Weights of a small GPT-style language model, trained from scratch on English Wikipedia.
Size: 9 layers, width 256, 4 heads of 64 (2 for keys and values), MLP 1024 SwiGLU, vocabulary 1024, 9.38M parameters.
Architecture: rotary positions, biases on query, key and value, untied embeddings.
Training: a variant of Muon for these matrices, 364M tokens.
MLP neurons of a small language model. Each row is named by its layer, matrix (gate and up: input weights) and neuron, and shows model dimensions 0-255. Each number is 128 + 24 x the weight over its row's rms, rounded and kept within 0 to 255. Numbers have three digits each. A neuron's up and down rows have the sign that makes its largest values positive.
Before each neuron's rows, "fires after" lists the tokens most often just before its 100 highest values on Wikipedia text that the model never trained on.

fires after: " pol", " (1", "it", " f", "g"
L3.gate61:117191109127144048142146124132096118163098139137142123147100099158144142089126124121135100137114108162135147115130128123149128141130175096127116097165152139109108124187164161165120129128177089129144109130128142158168077115133153088115163126120170151149101149148128130182155107126146130152155117116091109116138173110112120135128106158103095108168139114136118092100165132158107118115133122098143124181157104167138159117118134135121103138137116055108110168135101151109094118130098118176132131103153115138148095096124099139143170153098124121137108161121146159134130123172095098134159115109121148134090145118110147103135095108143129102115122107138153156172138090119162072119140137154121166168139144133117145137109146114133111134130118145129132107142114115157131099177089131
L3.up61:109124125106140134141115092153119112125135156127185142155111117178156164138196093117149120180108132109149169139167123119148148118150120155156121134124111149142164160115110112144151136137112104112143120130131108074119146178106112146158139092115091127116091129146108127157154126124135170096136086100143126122141149117108161091132091130169130170136138100116150116121096171131152124098116141103147109105137118089153129146132154146121128127157144153131152174162138166128103160070126110118084153141108174171099159112170122150148125099133109139132135146141126123150134084115150139088151143187154119122096191092099140122098152092120111166121084145117121160114118139118115133121083103136154131101152125133114114154123105132139117112177091133125096125114156157090153156108112114

fires after: "e", " pe", " he", " to", " ne", " He"
L4.gate241:143102126082097122133119080150154102108125128113166114119080107108105140132171118156133137128110158101090123173112140099107092118142126110098093119164129131147158093131130104115097126142122148089129132179144142131099133155125122143089121100159077101129139169150127118147099108154109104099139146115119125129154094118133111125126117106109104113135090132168141126082095145109142154096149094124137144137109166152096074064140107139159099129082101164152148139159130153135132109126153113096106121094138119081130130120153110176072135107142155146129139147128140162132130130108161173106112111129107112105139120097147093143131103138124138159111129106124190165119135086144099120104082130127108117168156100131136161180159165123137112151129115127097113121096143122158187130121131093
L4.up241:138128109075153163151133137085097134138111124110151133109148112132094114133112146117146126115126120142119123116177096141111126124119122162107143154112114164155174096191133105112095123126117114140147149096148102122152119129142105145160115151112118120152103130162135124105130107105147096098182108113100071070148152138110120098071090102106122151167140128132100150101119135158142101142118113094144175082115113172112114123122103115137114113136115136128144132170129153153093142145132123120110130160150150119122168146110133132098168111102118128126115141098130090091130152130116079167157102111168079122133131137127140131077158116096136130126145130074132164127138169138153132120131088169138123151143123112124170091143139159163143094117108157135167115121065189122181109145132146

fires after: "C", " C", " ", " US", "U", "B"
L3.gate467:128105091145115104149127089144141169149130111156068115145105114173122157143095127121132135136124144157132140158135095047081115110129144183113193141134112137146104105145127158106117159138111137158078138138149125097140107146119145096125126092124164106134157121129150117120116076092123098156095130119177158128112102121144152135094122118126117123112127143135188128146148125175128141157114148141149163137111160165116118151140103130138130062127114148109145114107126156113135152089148140110095147156149130135112152117136095119127149101123108094137158118108110133139088108168135154097124063141117124168131172149149122150144116134141133161136103150110150156118164145162163111152122137112129119124124101107131127162127120140088138154183140095164113132112150163161148157068135119
L3.up467:135141127120133161123108122147176090169120141076166119094139136125125102163144143136142129137112156124088093144161135118087161128142142137105113127125089096157146128071162120156136110093128148104172133121095131132142164125087145131151158173064142120153092194147143153106105143131125155116104126106135128166149137065098150129120114129113099162166111140149095141128063146145121127115106141107138145130136140106093123126151117120142131106129105127147151110129115097152085149168129117145161125096090128140106078102141133108111131152136107147150086126149175160145121110144150143156105121116101119093129126118134110108111103115131146087117170145127212133164136147117105118109171121093118131152128105118125110116091109139120140155076146149118144170137096138129097101131097121

fires after: " P", " p", " f", "y", "-", "P"
L3.gate596:113118104145120108130154111129123163149136117157135121124093157103151153168131124116112139091140143114110104077063098140136146131128087123102122166111161059120098130123124149175130156128151156118139143160152164123126130135118156109155139142136149095122142152086106130094097158161144121129135147149129123098090098085136097123120146154123125111146132163133074118140110138138170127104082115125135091153102127145148162124126117122135136132127110110121145084096155153104119127096141097103128124113086131141149104135145082113159111126123161114202130147149124126131115143137109070137204167168113123121150147117119151149101107083095156119133160119147134091169113079095149140159151153169113114158163162138103165114120139111130153078131124168133131160118143152111129150132133155
L3.up596:125087127145134113109170147111147095147170159142135126093122127068092109141153153137136127095150134113127133106107124134129112138122134097113119150126163132149128128122122110167143159143112192109092190113121130156118130135144130156119129150147090158113116155187119153127109146173116180128171126108120085100100124110093187104100135099126139132108168181147121126172101128153110116123140111123126141136120134101118114096125113121170124147117112120116138096108130149115082123101120107116132095148130068133134108155109113118101133125138144100087129088143095098139050113118105082109137122146183165153161114148150114106123133136120168137103143140114119127163126092137135131127143127125141133094175135126129128163082110121141122133182109119151097126135199147135139127178149149

fires after: " pol", "v", "ot", "ol", "it", " 202"
L3.gate352:129174158131153091117106089162111111113127141134118153097148137123144145110139081121099151143111082154138124100144118128123144160166130108138123140126093130118113137123080138090130118086151124149142105181133155128126101131123143088125178162123134131043170095111102107125112115108144124102125125138128105103074141128139125141136158129157117132136078087125118150150166125142087157092072178115138134159139166128137184128098134146128116131097118084095117104136130152125093185083124101159141134092161170117106167113133163121143117161146114137146154148139122137169130143098109130151136165121150161132097129144133147112093133110109116131130085121113148164167107139120115140140144171141104127113152132113123099095160154087129128108155127143117127138155135174170102165120135104
L3.up352:102114140115136096117139110135137137166109161119111137148159137148171121153135137121102145142141157169150127130150138123136178112152120140147119167136125117114171121113106175137171156115178143147144085143095127136133144119191122164123120111133110106116126131138107118134140110162145136133136166120129112146136172114161113123124144142164111123114097120125101127140142118093125105123139158127168153154137149159103153113149143135116111140070133130142130094103117114132119088075112101139148125144120159119119136103114106149099101144163154190140096157147121146117104108106158113157094124169161121107077149132109162122092104095173092125136104171082116114182113122105120101176143112134102124087151096144092090094156175056146150161163101119147128108105128140181110111123144126

fires after: "ollow", " with", " w", "it", " includ", "ib"
L3.gate80:099156135113134111146153103161114172109143100139121138121141160125125146097126149122091141139120150121136116127124104151130129153139103143124134119084087079151150115143135100143110127120089090119085146148139123096145133145107150131161143113114107125131143124079139144164190167132141117156105140125162104145104169178111128069154118166138099110136090111158133122138151126099126070164127136131131139107115152125164163081129122156104139123151130135108145185139146107132178085126160130081104115107123170161120120123117088109108140121139126116122128123118115111109090105104095053194137116117100076147135124105149129159155139143118118112140109173127125130102132165157163141117159105146119129114137109129147093124096170085168119137111160144157119109092110154183145143132130123
L3.up80:159130130111132098139092112139114099178106082097149112078127152120120123099138079120088101121107143118119119121112130165132138121152148128185108118123108123142117118102186152123150140124143145146169111102109089145096153121119109091102101127134151149107151114149159091124159097135118130103122160161171144128083161104148091131096136100112147144131121128165073161138116122118102064108137132078162112149128135082113099124144126155141125146125131103130147116130101084133109135110131130124093114119100159090111151175154091160129118115129104135110125152115109163147170141146134149140077137139135165150149148113151098129160131102136129133135137068126132105111134109137163139094137115162106128084093100151140138139146134079108103116158140161134143121188125119087124100188120118

fires after: " p", ")", "P", " s", " d"
L4.gate697:142106154156142146139132094112151166136096142142067115132132137134131121115156161120121136141060128070158135145083144151152091117123146124142102149166184100120123156122129129163080184104124122094119117105092128112127134073129122093137122111135152088126127147148114129111095106128125115142117138131125138107142102118129102129147140110082088095125096148160134106081089137125146101093097116114133085196097119130093115089144154125136085109183093094102135107106134126156124129130110122181133111128105120123138118141112139129129133129134120095117116146115162132094133105100121145094115142159101144107127135126153144160104101082151101140140126172099087099132083111100134117153167152160087121131076139137136179125143116130147085130160103117109129134151149156157146140124092140
L4.up697:128114165055145113180134113094112145141105145137081118140127143167118125125134143140128114089156060097166123139120092098142155151092115120168141131099146126123128141107125138140107120172140115129125113130088127137077153119157124122115117109140170124115126171142147143131103122168128115108109145141091139117097153150138176102111098121141158163128119141121126091125121114131099100086117108148159136106121153136157130133104170126101135152101084110115094093109116111118080164167126150171134129161099146103133093137132114136106135112106184107149091096133112096070127124145076124124137131109092115110095139138140086118125120156094137114097142097116142157140127096138147130140135150086117159169110121145119103103138126087143132101092146136167088105180133135131112144112082176

fires after: "re", "ent", " c", " C", " gen", " "
L4.gate655:133140145114107091100151141141134122151134086131119093108133132125069139150103087109093098105089119156101174126154093131154139132125090104153152113115129128174153149123074182088113147087100123160117114147139117143144098131136112117120132088145133110122149128134121143124146117109122125156120112160143127132148148113140142160101107111125095091133121096140165136126126096108108123160168130168116120093080137135151103102118129115125132115118116146126166156140102090097178136091106120116104177100081125094125148156081163118096120109103130127106151143143115126125157130167121097124080114122087134144127109154125081134118144157103151152139115116166139087110138135106169107166094147085140142182090142146094103154113108159121093135120153096150115134123146143134174089123067147
L4.up655:118165171087105141127130102158125130127111120128102142103144126106123146121107167124123119140128116131101181158135083084122105143115167184132134138128104155159131133095136094140134135162106144121096134138152130110122141136093162115143107154122080154119112162115180137110110131118134137147160147122100168100140118122117114125117114155112148131150163131125107100142127122117110135107140135130131131119129122105106131160113088092082123138146123075123135159123165135142109080109155139111136125076108107151124107158096133115101162099058162138139158140147179169120052123129165110093157139126148097149130094162102133078160106137132114117153134120126103082131101110127147134154152105092101135101155114214162134103103098151126131127083167104114109128094134095140121148126126112

fires after: " p", " P", " off", " Ph", "P", " sh"
L4.gate526:175144113066140134136100118119085145099156119132146119103130164135077155110134140101130147128149120156131167127136112149149134188079148146171132104146118071115137116153163124161072102142139176136145121106153162137142136119151120101162108157135130117121142111091115149160127106190105148138165102149098119130169133120123109105110114106117127137150159114096154110111145160154124126154096132122129115131096098140159109133135141153129151124085132149131114120135157154084115145163154148105112161110064125179196125129133163168104129116135157151128103135151120072117143125156147153148168123126124134104092120141157106120120093090150158081100179128127143110117111122136168108118139126154087126118129167131096143107178130119109128139104114148171130110110122119132117113124153135
L4.up526:107106122094129128111131148142144125127159132138153109132133144109128108120130129154126110125103103154099131123143114107096091170141123101138115145145166110128160165134102116124106141121112109141117154103111113140153159090150101134101165126091157114131136162156101143134124092139134102184142118108153188130150142126145147165081122072178163063123140128125165096134133103143164053157098107114140138142109167091114123137126165150165122156104125107129152146095097103122164075159165134106146124105153090081141138134102153136124127186146105195121126141140137109139160124105125118130142079153154140125131103109153141106153158124161093135168135142142100179139106137127149094156115122139128143128118142109134140153102126131072127113092098139154096160158162141158120118131134112

fires after: " to", " kn", " s", " sh", "e"
L4.gate95:141093119127098082110099158156116108165125120121119138132097142107085126115126161100115132153123112110160175109121105127105179155113120164050098107135126116123144134113126114121096138101048130133174125111141126145140156139122145165146098100138124096153127148154099068141121082081132144122139134078149170092132171081089125168109108128090140135127154062120132100169131132100137128133105142126170139142138136147104087094130119098168124147102158109154114128126106133113121111147145131137088138118143142105102140110138151130131141129098140114131112161130157135128097100151144093089110116133141155101120116111120111179144156164108119136129148177149140114153146122118120092167093147119122125114094147133127143140119134110107102153162082140113101112096098136118157175144142113
L4.up95:109103120103116131159122115108119123138094138122130088095124130105091114109143138127119121114134128152087120102168135154130131134162107164093096129165140144149144120121126115147105151135109105084130110110166159114135135123124133169112117131106112092170156124108100079133145108147174096119115138112135158145118119123145179121140081139105116087125175099130118099150120137104114074141107124096159135161122147162115128100181134106105111108122110115091110146165157133093124167118141116112091092143146194129106131117166145119091158144127117124151143124118141144113129136173195090129124104160155179146163122063129122081111189117148133121117150131128130124123109150115125158096128128097116108110128144150153143144067117200142119132107102142074138151103113116126087144134121119

fires after: "iv", " w", " includ", "ro", " to"
L3.gate490:117122122108080147110144093143157100119088118127128152133123154161140162156121176172042148103149139130106131146085121134149181122154088109118169114123102141098146147149131134146112118109096130124156108163151145129139117087133134161131131099136101079120128141085122128147130121114143101157126099107138100065146118120145153111118164159135134125117130129133135158135104134092118129113092138149103107136159137109127158131142086153111096114109141128101144167112111136132142169122130103123119114123082129128108129114129126101150163190112136099109120160145132091144113144112146137147145130127142143151134179107156131149154120184135120151117122113064158100146165116130145093175154153137105138087194122153145159140148115119138109102140188154090140090145131144134101172098143145
L3.up490:124129104099121136120131151138136159139135078140143130130124141163071062114102117119135156130114118149106168121139118145140115133146080103124130133137107117139115135108058141138107119133118129150166161132150134098128149103113114115103100172055114139154133139100117145102125165116134142158088112089127114135082129161152129156108122104097140132134140115127124118096111119117152134119155113108154146092126137128125146129147097139119198131110129174118117088080125105126116101120110129146113199132146101082153135132136166160142112139110134135141148121118122125115137105125137132120134112172120119129118136112087145116128127073124106142142112076143165095111093125105183146102095102177154132094090135115130072150131142084124157104143124151128181133140061160149118123104136075

fires after: " L", "l", "ch", " ch"
L3.gate703:133107153079107084082151144175150130149104123148131118120164142137118148166107130107141071096134122098151116103117136131115156128114133147104089111138127111158136094124128136129139098128114155102108129110103122111113133113118145124113080134139110112120112129116086100114126120120120151104118116096091158102105093137133108119147069166148134145169139150117104102097146136109162171122142113162140090157123149119101130103194116158120167145088097122149141152124132108108094171095111079164159144111173158125101145134171187134103147108151129117117102105132128121133126111073119138100137139104114103143115144174167154068140149150151127132139123151146121124105133185177145108138122124134110107078114160114152139114093157082140072149141155153105128141107154132115146099119112134
L3.up703:160106148118097109113171127135122096140069131123127111125150095180118113126096132110116150121166069134166137110147116165081121125083137140074152111122142133136095135150115117144140145111097100153152126131120113159117136116144155160144122102118135141103103156127081137119080079103108153080127130167117135110147134137099118131112128130158095112121108106092101072096117125098151127165156158123154097134110126083159112131153120109102128148123162134102139070123164127163121129095085118146143122165131143145104166112145133145134077094112094146104174135132136123119161171152122166114135140127067176116119127119118116111104109074149096143136099105134091123151096106107140134091148123140158094118137133149134130130152131105113157159096091148129088160121135145105134103120132158